{"n_layer": 18, "vocab_size": 4096, "qk_norm": false, "bias": "none", "init_std_o": 0.00501, "init_std_down": 0.00501, "lr": 0.00105, "lr_head": 0.00557, "batch_tokens": 131072, "train_tokens": 676400000, "steps": 5161}
MLP neurons of a small language model. Each row is named by its layer, matrix (up: input weights; down: output weights) and neuron, and shows model dimensions 256-319. Each number is 50 + 12 x the weight over its row's rms, rounded and kept within 0 to 99.
After each neuron's rows, "fires after" lists the tokens most often just before its 100 highest values on Wikipedia text that the model never trained on.

L5.up80:34 38 42 45 17 59 50 32 60 46 72 63 57 70 43 57 53 46 48 57 52 49 49 46 43 33 79 56 47 41 46 58 33 40 69 57 49 40 41 48 70 58 57 61 22 35 47 56 50 47 71 57 41 41 40 46 57 58 52 38 49 56 42 51
L5.down80:49 44 55 60 53 45 57 41 45 39 47 64 83 33 47 46 40 66 44 50 77 46 37 43 71 45 59 45 57 44 47 48 56 24 41 28 62 66 32 52 37 61 60 64 55 38 73 50 38 56 64 52 59 65 61 48 37 52 46 67 50 54 39 59
fires after: ".", "|"

L8.up493:51 39 40 50 43 62 33 60 45 45 49 40 48 58 45 31 50 37 77 57 59 43 31 49 59 49 59 48 70 36 57 47 78 41 29 45 17 38 57 39 55 48 50 38 38 44 42 47 35 16 50 60 57 50 39 43 55 53 56 54 38 87 57 62
L8.down493:59 75 38 66 50 52 54 58 53 60 54 59 52 26 42 68 42 57 58 59 53 61 48 45 39 30 49 43 60 42 58 49 73 59 43 43 46 51 71 46 62 44 51 55 50 41 22 32 57 51 34 24 60 39 42 64 10 48 50 52 55 48 54 32
fires after: "Th", "K", "sp", "L", "b", "C"

L8.up444:48 40 36 60 44 45 24 38 57 67 47 54 59 44 48 61 66 26 45 42 86 61 53 37 58 38 71 57 63 52 50 25 36 40 43 40 57 58 65 43 61 45 58 55 29 50 48 64 36 44 47 54 62 52 56 55 61 60 53 60 49 53 50 50
L8.down444:51 61 49 69 62 50 44 53 54 46 41 62 49 45 62 75 55 61 49 57 40 45 36 72 44 53 42 46 49 61 50 32 49 39 57 40 60 56 41 53 52 57 42 72 48 41 43 47 40 42 33 51 50 43 59 60 60 69 60 38 53 41 45 53
fires after: "m", "M", "with "

L8.up27:39 49 49 55 42 40 42 57 28 48 47 58 63 30 40 50 51 55 44 31 67 52 50 45 76 53 55 46 55 30 45 63 54 38 55 47 52 54 61 79 63 52 44 67 48 58 46 50 42 38 49 46 39 49 43 44 39 55 54 51 47 41 60 60
L8.down27:49 45 56 28 70 41 46 49 59 63 58 45 35 58 65 52 55 28 30 55 58 73 55 51 45 43 46 45 63 57 57 40 29 29 20 44 47 43 49 37 64 49 51 54 62 63 34 21 52 40 47 72 44 56 54 34 68 49 39 64 56 49 54 46
fires after: "H", "J", "i", "h", "k", "K"

L12.up528:48 47 62 51 53 40 53 44 36 36 54 44 47 57 57 63 40 41 30 67 55 56 61 52 77 39 81 41 47 33 54 42 54 53 53 54 43 43 60 50 59 75 51 59 56 54 67 61 42 30 53 46 41 52 56 69 60 39 56 48 51 63 57 56
L12.down528:60 58 70 59 52 60 76 46 70 73 43 61 52 43 36 31 51 26 49 83 54 47 44 50 56 45 33 53 40 45 46 54 60 47 44 57 67 49 60 36 41 51 34 51 61 55 38 67 50 42 54 43 47 63 57 43 26 53 58 48 63 33 77 45
fires after: "P", "L", "D", "d", "l", "p"

L5.up945:42 42 25 53 49 50 30 34 70 47 66 59 58 49 67 54 56 38 53 46 61 62 34 39 72 28 61 33 40 37 50 39 53 62 46 57 44 56 53 61 45 62 46 36 51 46 32 73 27 39 46 64 29 84 52 50 41 61 76 57 62 68 57 58
L5.down945:68 33 47 55 57 48 56 50 80 55 44 28 68 56 46 41 55 34 58 41 27 38 32 39 47 44 60 63 31 50 43 46 41 68 54 35 47 63 64 56 46 49 52 63 32 38 76 76 44 51 55 65 50 63 56 66 60 61 51 60 53 27 53 42
fires after: "==", "|", "===", "| "

L9.up410:36 42 31 64 55 41 48 38 44 06 60 42 45 47 57 51 47 46 43 52 47 41 46 56 59 51 64 59 60 46 57 32 70 38 41 40 39 46 40 57 53 77 49 47 35 54 49 57 31 37 52 55 46 56 41 58 48 66 57 79 48 36 54 64
L9.down410:67 51 55 62 49 40 70 54 75 65 58 60 43 54 38 68 72 41 47 62 57 69 45 57 58 60 51 20 48 34 54 65 49 53 53 41 52 50 34 53 44 37 44 56 56 52 51 56 50 58 55 52 43 40 64 48 43 60 59 55 46 55 41 58
fires after: "M", "m", "D", "p", "N", "Miss"

L5.up347:50 39 32 36 38 59 49 46 79 32 81 53 36 58 62 38 51 40 44 33 44 74 31 52 42 56 53 52 51 53 52 29 26 37 53 47 49 46 39 25 66 43 50 87 53 62 52 52 40 48 55 39 48 56 50 35 34 51 53 42 70 45 45 48
L5.down347:27 47 52 36 52 50 52 58 38 52 45 54 80 37 35 68 55 58 53 44 60 62 57 52 46 34 49 57 10 60 57 66 54 47 36 77 67 66 56 56 33 56 65 33 61 52 60 36 52 52 53 56 63 52 32 45 40 34 41 39 32 62 40 42
fires after: "| ", "- ", "–"

L8.up675:29 42 33 49 63 51 52 54 70 21 38 52 68 70 53 54 55 41 51 45 61 68 39 64 66 54 65 49 38 61 55 36 35 53 44 56 66 62 40 49 48 78 49 41 60 41 51 59 58 43 48 61 57 57 31 52 46 86 68 66 40 70 36 58
L8.down675:65 47 70 59 53 32 71 48 52 44 55 45 51 70 55 37 64 60 46 62 50 32 47 37 47 64 49 53 52 69 35 33 49 54 44 30 39 56 55 40 24 50 44 55 36 47 61 32 45 48 49 67 49 51 62 49 64 68 50 67 50 45 58 30
fires after: "M", "P", "F", "D", "ex"

L8.up756:47 47 31 69 70 53 39 59 22 46 42 44 53 28 57 74 52 49 65 33 76 54 36 58 42 50 48 55 81 32 51 37 32 38 42 48 51 50 79 55 63 62 42 44 31 58 49 44 37 49 52 48 50 53 86 57 54 60 63 60 50 39 61 53
L8.down756:51 26 54 53 43 46 66 56 48 75 51 49 48 54 50 59 61 52 33 53 49 60 41 60 59 50 30 52 52 61 35 65 59 64 62 60 65 42 66 50 47 65 43 71 44 37 54 69 55 64 62 41 72 47 49 57 52 41 39 59 63 37 40 41
fires after: "N", "n", "O", "E", "A", "Ta"

L7.up165:42 40 32 55 42 54 51 23 51 35 64 37 15 59 35 35 44 49 50 42 67 67 46 55 63 48 52 63 53 29 59 52 29 63 46 55 64 52 45 38 73 49 48 59 58 50 45 65 21 44 64 48 31 53 60 54 43 54 70 65 47 50 37 53
L7.down165:45 49 60 64 38 27 41 51 36 44 61 63 45 47 52 38 48 40 68 51 64 83 48 43 35 65 49 43 32 45 70 74 43 30 56 53 79 67 40 39 57 48 41 35 67 37 26 31 44 38 63 53 47 43 50 47 50 54 45 60 54 32 44 46
fires after: "| ", "–", "onze ", "Silver "

L5.up104:33 44 41 36 45 57 44 48 43 28 67 51 29 60 60 38 73 33 54 54 57 52 50 63 51 36 73 45 50 46 49 54 30 26 61 54 50 30 46 43 75 50 49 55 18 39 34 56 37 47 60 63 31 59 67 50 43 46 75 65 57 68 42 62
L5.down104:57 54 39 54 34 27 60 42 60 19 54 63 41 53 58 71 53 50 65 49 79 62 40 63 44 59 78 52 25 32 48 58 49 23 63 46 53 42 26 47 45 49 58 53 46 45 47 58 47 55 69 50 58 62 56 58 44 67 50 61 45 67 46 62
fires after: "|"

L5.up237:45 48 37 51 50 53 47 39 36 47 57 38 33 67 51 43 53 58 63 50 56 68 43 40 40 30 59 61 85 41 46 57 60 60 64 45 57 55 37 18 69 42 60 55 30 39 47 61 46 43 64 76 29 36 45 46 69 49 39 64 17 58 38 54
L5.down237:38 62 48 36 61 54 71 35 38 54 51 57 56 50 70 52 47 25 49 54 48 56 24 44 52 45 62 46 71 54 44 53 41 52 48 51 52 54 65 63 46 38 51 47 62 49 36 61 39 61 33 31 39 57 56 40 51 38 51 56 62 47 69 42
fires after: "was ", "the ", "is ", "were ", "has ", "became "

L8.up294:22 41 31 49 34 32 36 60 38 30 52 50 48 64 41 42 49 52 34 44 71 44 52 58 61 46 67 53 61 43 62 34 41 53 47 45 42 45 68 43 47 75 56 47 58 64 52 49 41 39 44 58 67 57 38 63 49 49 62 47 43 57 71 63
L8.down294:64 35 81 59 53 56 57 34 51 39 62 59 69 51 26 36 37 40 66 53 39 63 23 42 60 54 52 51 35 61 50 50 37 61 44 42 48 73 57 63 42 33 51 73 40 51 35 54 44 51 65 72 51 51 37 30 78 62 36 22 61 38 39 58
fires after: "B", "H", "G", "L", "M", "N"

L7.up728:26 41 48 35 25 40 55 39 49 31 65 65 67 46 53 70 60 60 37 60 70 66 51 51 43 35 38 47 40 47 44 70 53 36 37 54 52 34 51 48 33 47 48 30 55 57 23 59 50 50 59 43 51 54 51 46 61 66 49 63 61 54 63 71
L7.down728:43 41 50 37 48 49 54 47 45 50 46 57 57 50 56 51 63 51 44 48 50 55 51 48 48 45 45 48 44 50 42 53 51 49 51 48 54 52 53 49 50 42 53 50 48 47 43 59 48 50 53 60 46 51 45 48 54 54 58 58 52 59 53 62
fires after: "|", "."

L5.up956:45 55 31 52 51 46 37 54 50 52 41 69 44 57 59 50 58 50 65 67 68 61 37 44 56 41 40 48 58 38 58 41 52 47 58 38 46 45 63 45 54 38 68 80 65 43 33 62 44 57 48 56 54 44 73 51 58 36 46 66 34 56 60 77
L5.down956:22 61 32 53 52 34 68 92 54 30 46 36 40 55 58 53 58 43 28 67 45 37 62 59 46 75 44 38 50 71 41 74 41 63 56 60 68 64 39 58 49 54 49 54 48 46 58 33 40 52 44 59 54 33 53 60 55 57 59 56 57 51 36 31
fires after: "| ", "the ", "- ", "in ", "("

L5.up8:41 41 41 43 34 49 44 51 46 49 58 69 62 50 56 55 56 38 47 50 76 55 49 57 52 27 49 59 35 47 46 50 51 58 58 62 31 42 48 49 42 56 64 41 37 37 52 64 09 49 73 72 37 37 49 57 65 54 52 54 38 54 53 54
L5.down8:40 44 50 49 58 48 68 54 38 66 50 53 79 47 24 51 44 53 35 43 76 40 20 51 47 44 58 60 53 57 43 34 71 41 51 45 42 54 43 39 61 48 43 28 52 35 63 76 37 41 80 56 43 38 55 47 70 39 40 54 37 63 37 75
fires after: ".", ").", ".\""

L7.up494:36 25 22 53 56 69 39 51 59 44 54 51 48 68 51 41 42 45 47 61 47 72 37 45 69 25 57 46 61 35 43 40 45 42 58 65 59 42 52 36 69 60 49 77 36 51 48 64 56 31 70 54 20 63 46 49 66 42 50 57 32 59 66 62
L7.down494:52 73 57 26 38 58 55 65 42 55 66 61 46 52 54 58 55 33 51 37 49 35 56 60 50 48 60 70 58 46 50 50 53 49 58 56 35 54 42 57 41 33 60 15 26 38 59 64 60 59 51 49 61 46 68 46 34 20 51 43 67 51 40 54
fires after: "is ", "was ", "| ", "- ", "the ", "as "

L5.up28:39 57 46 56 43 73 35 41 43 44 62 51 48 30 44 42 59 43 55 56 43 54 43 60 57 32 49 71 69 41 43 60 62 41 65 65 47 47 48 39 68 51 52 42 50 48 18 49 42 39 67 66 31 54 53 64 43 62 68 65 45 54 40 63
L5.down28:38 44 34 57 68 35 48 41 48 48 53 49 52 58 25 41 48 41 38 61 54 75 63 44 47 60 54 42 46 42 61 56 58 22 37 36 66 53 28 48 54 50 32 46 68 60 69 54 53 54 40 32 44 42 54 32 28 46 45 45 37 50 54 38
fires after: "| ", " ", ") ", "2 "

L7.up964:27 49 42 41 26 46 59 39 54 44 61 65 79 48 47 62 62 57 30 55 65 61 51 54 49 37 41 48 39 39 42 65 52 53 49 43 52 37 44 45 35 36 53 43 53 56 33 64 37 52 47 49 63 63 47 55 64 62 50 50 63 54 62 82
L7.down964:41 46 44 36 48 48 56 49 48 46 50 55 64 52 53 56 69 45 37 50 56 56 51 51 53 45 48 49 48 45 39 58 51 51 55 44 52 46 52 54 48 42 49 53 52 51 39 59 43 47 51 56 45 56 48 48 55 61 58 55 49 58 49 68
fires after: "|", "."

L8.up980:28 59 45 65 24 57 48 47 53 31 47 52 30 50 54 57 76 64 55 63 59 43 32 63 73 50 39 59 57 36 56 36 55 28 47 43 59 23 42 47 56 64 55 51 43 44 51 50 41 41 41 44 66 44 42 52 39 71 31 64 43 59 50 60
L8.down980:79 32 30 66 30 58 61 30 46 62 42 49 41 44 65 63 44 58 55 46 39 49 34 41 69 65 54 41 48 46 31 63 47 53 51 36 25 42 59 49 57 68 43 40 32 47 61 61 36 63 50 52 56 42 44 23 62 55 52 66 55 47 61 54
fires after: "B", "N", "b", "V"

L12.up799:51 57 40 41 50 34 60 34 56 25 20 59 46 60 66 63 60 49 42 46 59 78 40 65 39 32 52 32 53 33 49 52 59 23 60 46 51 38 44 52 58 45 58 39 67 33 47 62 62 44 53 54 40 62 24 52 56 72 66 52 84 54 50 52
L12.down799:39 59 93 46 40 55 61 44 44 55 40 53 44 60 40 42 30 49 50 53 62 68 60 45 57 43 49 62 67 42 38 55 55 58 27 47 68 71 59 58 44 48 47 46 41 33 59 70 44 37 59 39 49 59 49 77 31 52 71 38 44 47 43 57
fires after: "d", "D", "ad", "od"

L9.up139:49 37 41 38 46 57 58 35 35 47 52 41 20 43 49 51 60 66 62 77 63 69 11 52 57 50 63 53 74 37 58 41 39 45 55 41 47 20 61 29 59 35 49 74 43 44 50 53 43 36 51 56 41 35 34 42 41 56 54 60 56 56 42 42
L9.down139:31 26 39 58 60 68 67 56 50 44 55 64 58 60 49 51 55 50 58 32 49 49 60 52 46 34 47 61 49 58 70 55 44 50 66 42 57 64 51 59 50 62 49 42 64 47 56 39 49 50 64 34 44 40 44 35 52 46 49 57 53 63 49 56
fires after: "United ", "S", "U", "Ar", "- ", "|"

L7.up18:40 44 38 43 28 41 50 37 43 38 70 55 72 64 42 74 56 52 34 59 59 65 46 60 41 38 52 53 38 47 44 48 46 38 58 47 58 35 45 61 42 53 37 46 52 45 41 58 53 48 57 54 45 50 42 63 59 57 46 59 47 53 66 66
L7.down18:42 48 55 47 52 43 54 41 49 46 52 54 62 52 55 55 55 55 37 40 55 51 52 54 48 47 52 47 47 49 40 49 48 52 56 47 51 47 46 50 50 45 45 52 50 46 51 61 48 49 51 53 50 56 51 53 50 54 53 53 54 53 52 58
fires after: ".", "|"

L8.up152:45 44 38 53 48 40 39 36 43 27 64 53 46 20 54 59 50 39 63 47 83 53 54 58 50 44 50 60 58 70 51 33 45 47 47 38 51 46 34 52 41 58 67 39 51 27 53 61 57 47 39 58 64 59 61 52 50 65 74 57 64 59 32 49
L8.down152:63 48 35 44 63 34 48 49 47 57 48 33 34 42 45 64 56 60 57 42 49 53 50 35 43 65 55 46 57 48 44 54 28 29 36 45 40 57 32 48 59 36 76 35 34 60 42 44 36 76 44 55 70 59 42 50 50 58 49 41 51 66 61 47
fires after: "G", "g", "H", "d", "S"

L8.up1061:55 22 35 43 60 33 45 60 29 49 57 49 44 56 46 53 47 48 62 56 63 62 43 67 67 47 37 64 54 40 43 54 52 58 55 36 43 43 58 40 57 63 67 66 37 59 45 50 41 37 59 69 58 33 74 48 51 57 65 73 46 63 61 36
L8.down1061:63 62 47 63 57 55 55 50 58 54 47 57 49 53 55 58 59 53 56 50 44 70 41 11 78 61 35 62 53 56 37 66 65 53 50 43 56 55 60 48 50 42 47 58 33 49 14 71 56 55 64 32 54 42 69 25 23 56 40 36 29 54 26 67
fires after: "Ch", "C", "J", "K", "I"

L5.up859:51 57 47 52 41 58 43 28 56 61 58 61 55 47 39 41 65 48 50 45 56 58 48 59 73 27 38 48 53 55 50 61 50 40 85 56 46 39 35 38 68 44 53 49 37 51 14 65 49 34 80 59 27 57 44 51 37 47 64 71 30 59 55 65
L5.down859:54 49 53 40 66 50 47 32 42 50 56 61 52 47 38 60 51 23 41 52 44 40 27 40 22 51 37 58 35 43 46 60 40 51 45 38 68 48 34 45 49 47 53 43 33 49 62 68 45 55 48 44 51 64 54 47 51 49 33 55 48 46 43 46
fires after: "| ", ","

L5.up817:44 57 64 35 35 46 32 73 42 40 51 77 48 57 68 25 67 40 68 43 69 61 46 35 60 31 55 48 39 65 52 56 50 26 69 81 35 44 45 65 52 64 41 57 54 50 39 70 55 33 49 59 48 51 68 40 59 60 33 43 55 60 73 46
L5.down817:52 46 63 44 68 52 55 78 38 29 36 58 41 53 52 55 59 57 49 43 48 68 60 42 37 59 57 49 59 56 38 42 68 27 26 46 54 32 47 41 60 65 44 81 49 66 59 47 42 21 53 42 38 44 57 43 60 46 22 30 22 49 49 50
fires after: "\n\n", "\n", "Date ", "ent ", "Title ", "Season "

L7.up623:31 46 48 41 22 36 59 38 51 48 70 67 73 53 50 61 61 56 27 55 56 60 47 52 49 34 55 50 41 41 46 66 65 44 52 35 55 36 46 56 31 47 47 33 53 54 29 69 39 48 51 45 58 57 49 54 71 63 52 49 57 60 60 77
L7.down623:42 40 46 36 50 49 55 47 55 48 51 58 63 51 55 53 64 47 38 51 57 60 47 50 55 43 45 48 46 44 43 55 47 47 49 48 54 41 52 53 44 40 51 52 51 48 35 62 41 51 54 53 48 52 54 45 52 62 54 55 53 60 50 66
fires after: ".", "|"

L7.up138:22 43 48 37 27 48 49 33 43 34 67 71 71 59 54 63 61 46 37 55 65 62 45 54 46 33 46 47 31 55 42 61 60 38 48 45 48 31 46 52 37 44 48 38 62 53 25 67 37 56 68 51 44 54 49 57 67 65 44 61 49 58 60 73
L7.down138:38 45 48 38 43 49 58 46 47 49 48 58 64 50 52 56 62 48 35 54 54 54 51 52 50 44 48 54 39 42 32 53 51 42 51 44 54 44 47 51 47 40 52 45 54 52 40 63 48 48 51 49 49 53 52 48 54 57 51 50 52 58 54 58
fires after: ".", "|"

L5.up930:49 49 30 40 60 76 34 27 50 44 51 49 51 46 52 54 49 58 53 63 41 61 31 31 99 50 43 34 45 37 51 45 59 51 44 52 63 42 52 39 75 54 64 57 73 37 51 44 58 54 61 55 54 61 64 46 55 57 41 54 74 61 33 63
L5.down930:46 46 63 46 40 48 53 71 53 40 52 51 75 53 66 68 49 51 46 15 37 26 67 59 39 43 65 49 50 65 51 50 44 54 54 57 30 42 56 73 46 40 42 29 28 55 59 63 45 38 54 39 56 48 53 61 61 29 51 39 46 22 44 14
fires after: "| ", "- ", "\n"

L5.up696:53 43 41 47 39 50 37 66 60 60 58 46 64 42 50 53 47 36 54 47 79 54 56 60 57 31 61 55 62 29 59 41 60 54 55 70 43 49 60 43 29 58 50 62 27 48 36 52 45 42 62 64 54 51 66 48 78 72 48 42 38 60 60 59
L5.down696:63 25 68 58 34 46 54 52 64 77 48 52 58 50 60 37 40 45 41 68 19 38 31 68 42 48 49 49 37 38 73 35 35 50 62 59 49 48 58 68 55 62 63 44 52 63 34 54 69 57 26 43 50 72 38 58 35 56 39 35 51 55 66 38
fires after: ", ", "\n", "\n\n", "| ", "was "

L8.up51:54 47 22 36 55 43 46 60 40 28 43 53 61 50 52 62 45 53 47 34 57 61 50 36 77 46 54 57 68 35 57 45 41 49 47 48 25 51 41 70 44 58 50 44 64 50 50 47 43 31 49 54 34 40 43 61 47 54 57 55 43 62 42 54
L8.down51:68 50 70 43 66 33 79 45 27 59 47 59 50 52 39 65 41 62 38 51 41 46 34 40 61 58 33 66 47 51 35 57 76 83 41 61 58 52 58 56 39 30 65 49 27 41 72 54 46 54 37 40 44 61 39 44 65 53 45 43 45 62 57 67
fires after: "H", "K", "h", "Q", "w", "Sh"

L5.up543:43 54 39 35 45 61 41 38 62 32 57 48 52 61 51 24 56 41 62 54 73 58 06 63 67 39 49 58 63 35 52 44 33 42 52 61 38 45 42 43 59 61 64 59 51 38 53 61 56 44 60 50 15 39 34 43 45 44 58 53 48 66 64 51
L5.down543:55 45 66 79 44 35 60 71 37 36 23 37 71 50 32 66 47 68 49 48 43 52 49 49 41 70 64 64 60 53 52 46 53 38 40 65 46 62 42 46 74 43 52 47 62 71 45 48 30 18 47 32 59 65 41 46 53 23 59 62 67 65 35 30
fires after: "| ", "\n", "- ", "(", "• "

L9.up645:38 49 50 58 56 34 48 35 60 28 32 45 65 25 45 64 61 53 45 17 54 52 38 48 66 45 46 41 57 50 60 36 58 42 32 39 50 61 71 64 56 67 63 48 51 46 49 46 41 34 50 59 36 47 64 51 46 56 65 54 42 51 39 78
L9.down645:44 58 53 08 53 47 46 59 48 56 54 52 28 53 47 45 57 45 53 60 44 41 75 44 55 45 42 34 44 30 30 46 58 33 38 54 35 54 45 41 66 43 44 12 63 49 55 50 54 67 57 36 45 72 37 22 64 70 51 63 47 69 20 69
fires after: "M", "N", "D", "m", "F", "f"

L8.up21:21 43 34 53 48 28 28 69 24 31 50 45 69 40 50 44 45 46 38 18 77 55 64 45 75 56 65 57 41 56 54 55 47 48 44 48 56 59 59 67 82 65 51 54 37 34 59 35 42 24 43 63 54 73 63 57 54 63 66 48 65 69 50 57
L8.down21:70 60 52 54 58 32 40 47 25 79 49 41 33 63 50 47 54 34 60 62 66 43 49 43 54 52 41 57 69 48 31 45 76 39 42 42 61 30 45 42 49 49 54 52 50 49 65 78 52 69 34 54 38 47 47 41 50 52 52 46 37 66 65 54
fires after: "H", "h", "T", "St", "L", "d"

L7.up700:62 37 44 52 49 43 50 40 41 69 41 62 52 56 54 33 58 42 43 47 55 66 45 46 47 23 31 59 41 39 54 62 64 38 66 46 42 56 38 42 47 57 58 64 25 61 20 49 42 27 76 79 21 67 46 44 60 38 68 56 23 51 74 73
L7.down700:44 43 46 54 43 59 37 37 60 38 30 59 64 55 38 64 53 35 56 39 57 69 44 51 54 43 38 48 52 62 57 49 53 54 65 48 43 35 42 55 53 51 51 45 66 66 80 80 33 53 43 58 50 43 59 56 57 19 41 61 43 64 48 30
fires after: "| ", "the ", "min"

L12.up722:37 42 36 55 53 64 59 48 69 53 49 51 56 55 54 38 48 46 58 46 53 52 25 33 56 50 64 50 34 49 29 63 63 50 54 42 49 46 58 47 63 59 43 65 62 51 53 51 44 43 61 65 32 77 52 35 53 51 43 46 67 50 77 48
L12.down722:84 41 52 49 54 45 35 63 31 43 56 56 32 39 47 73 52 65 39 37 54 49 48 48 38 28 55 52 49 85 54 39 46 38 44 32 59 90 47 52 56 48 47 33 36 33 56 54 46 30 34 36 66 59 43 39 69 57 53 53 34 50 46 38
fires after: "| ", "(", "\n", "; ", "===", "== "

L2.up858:54 42 49 38 43 57 44 60 55 38 75 77 63 68 55 40 56 50 50 50 34 49 43 56 46 44 32 51 32 50 62 72 45 19 62 69 36 28 54 41 57 43 50 50 55 47 45 70 54 36 67 43 40 38 44 30 67 61 42 37 49 55 51 44
L2.down858:35 46 38 50 57 57 62 68 50 12 60 53 68 49 49 66 50 51 45 44 61 58 68 28 60 55 40 44 60 30 55 45 34 54 33 33 25 61 62 52 66 53 56 72 43 38 58 51 63 26 23 57 52 61 46 51 61 64 57 49 44 51 41 54
fires after: "\n\n", "\n", "s"

L7.up1056:33 40 24 50 36 53 55 37 36 29 52 57 69 68 54 60 48 54 45 47 75 60 49 57 65 41 52 53 45 48 52 54 47 36 54 50 58 33 52 44 50 47 39 39 35 42 43 61 37 47 59 42 49 53 47 54 60 48 54 45 40 52 65 72
L7.down1056:34 42 42 39 43 55 49 40 49 48 45 47 67 53 45 56 55 49 33 51 70 61 38 47 56 47 48 53 48 42 55 50 52 51 53 43 51 43 49 54 48 50 51 55 43 42 48 66 42 53 69 47 47 53 48 51 53 60 53 61 49 55 51 63
fires after: ".", "|", ").", ".\""

L5.up843:36 48 31 47 35 56 48 33 41 47 40 55 27 67 55 42 53 57 66 60 73 62 55 44 49 44 45 35 46 35 42 39 36 41 45 42 35 52 67 49 54 45 64 61 63 34 34 58 57 31 61 58 31 67 55 55 55 51 71 39 28 71 66 74
L5.down843:60 47 69 56 59 40 51 60 30 56 74 65 54 38 43 35 54 51 20 65 41 50 52 64 42 60 43 42 52 52 39 60 38 93 67 63 41 59 44 46 49 41 52 39 58 38 53 56 51 50 74 54 36 44 30 40 76 48 45 52 61 53 40 42
fires after: "the ", "a ", "of ", "in ", "to "

L9.up641:63 45 42 35 49 58 61 40 47 43 16 63 49 62 74 36 45 52 39 53 66 65 45 75 58 36 47 40 55 51 43 39 46 32 48 55 47 17 46 47 46 58 54 37 37 50 54 51 62 62 44 49 35 64 67 39 50 43 59 55 53 80 43 50
L9.down641:21 51 52 39 54 60 51 73 47 59 11 43 42 83 32 43 56 53 62 39 69 54 74 57 52 37 45 52 54 75 68 74 50 40 48 52 37 65 46 52 56 49 55 46 74 42 55 44 49 50 42 34 44 50 40 47 46 64 58 50 50 39 55 79
fires after: "'", "d", "de", "w", "D", "n"

L5.up809:30 42 43 41 21 50 40 52 40 38 70 68 46 51 51 61 64 33 50 51 76 63 37 63 43 29 59 49 39 50 49 53 43 42 67 51 46 22 42 46 56 53 44 55 43 43 31 65 39 44 87 73 32 55 56 49 62 53 59 52 52 57 41 53
L5.down809:38 44 45 47 48 44 62 37 47 50 47 54 64 52 57 63 57 51 40 48 72 43 48 67 45 40 66 46 32 44 15 53 50 38 53 42 52 40 48 49 57 37 46 58 39 38 57 69 41 53 52 55 57 53 66 59 57 60 54 57 58 64 43 67
fires after: ".", "|"

L13.up213:49 43 54 58 40 53 50 36 50 35 41 65 46 45 54 57 70 35 68 51 54 59 58 55 80 44 69 46 75 32 44 57 71 36 40 58 36 38 52 50 89 60 47 54 51 32 66 47 25 62 52 54 43 72 43 48 57 66 55 57 49 56 53 67
L13.down213:49 44 56 49 44 53 55 43 27 53 57 53 44 61 53 47 52 51 56 58 44 42 45 35 45 54 58 37 46 62 51 44 59 34 33 50 54 85 51 38 66 45 46 82 47 33 39 51 42 35 50 42 70 43 46 34 69 51 67 51 42 53 53 49
fires after: "| ", "in ", ", ", "("

L8.up266:60 30 30 57 49 54 32 40 26 57 62 64 55 36 53 69 47 50 60 45 84 47 49 49 44 61 54 59 62 51 48 52 51 53 46 33 44 48 54 62 63 74 42 47 58 35 39 46 49 21 54 41 47 42 76 50 62 57 53 52 33 68 46 61
L8.down266:61 39 60 52 43 39 56 52 44 66 54 51 74 63 35 39 36 44 48 70 44 56 72 55 61 43 69 58 59 44 32 52 68 40 50 30 49 58 55 45 52 42 72 60 35 37 57 53 29 47 38 67 65 40 46 54 51 25 54 50 60 45 39 62
fires after: "C", "L", "O", "N", "K", "Cal"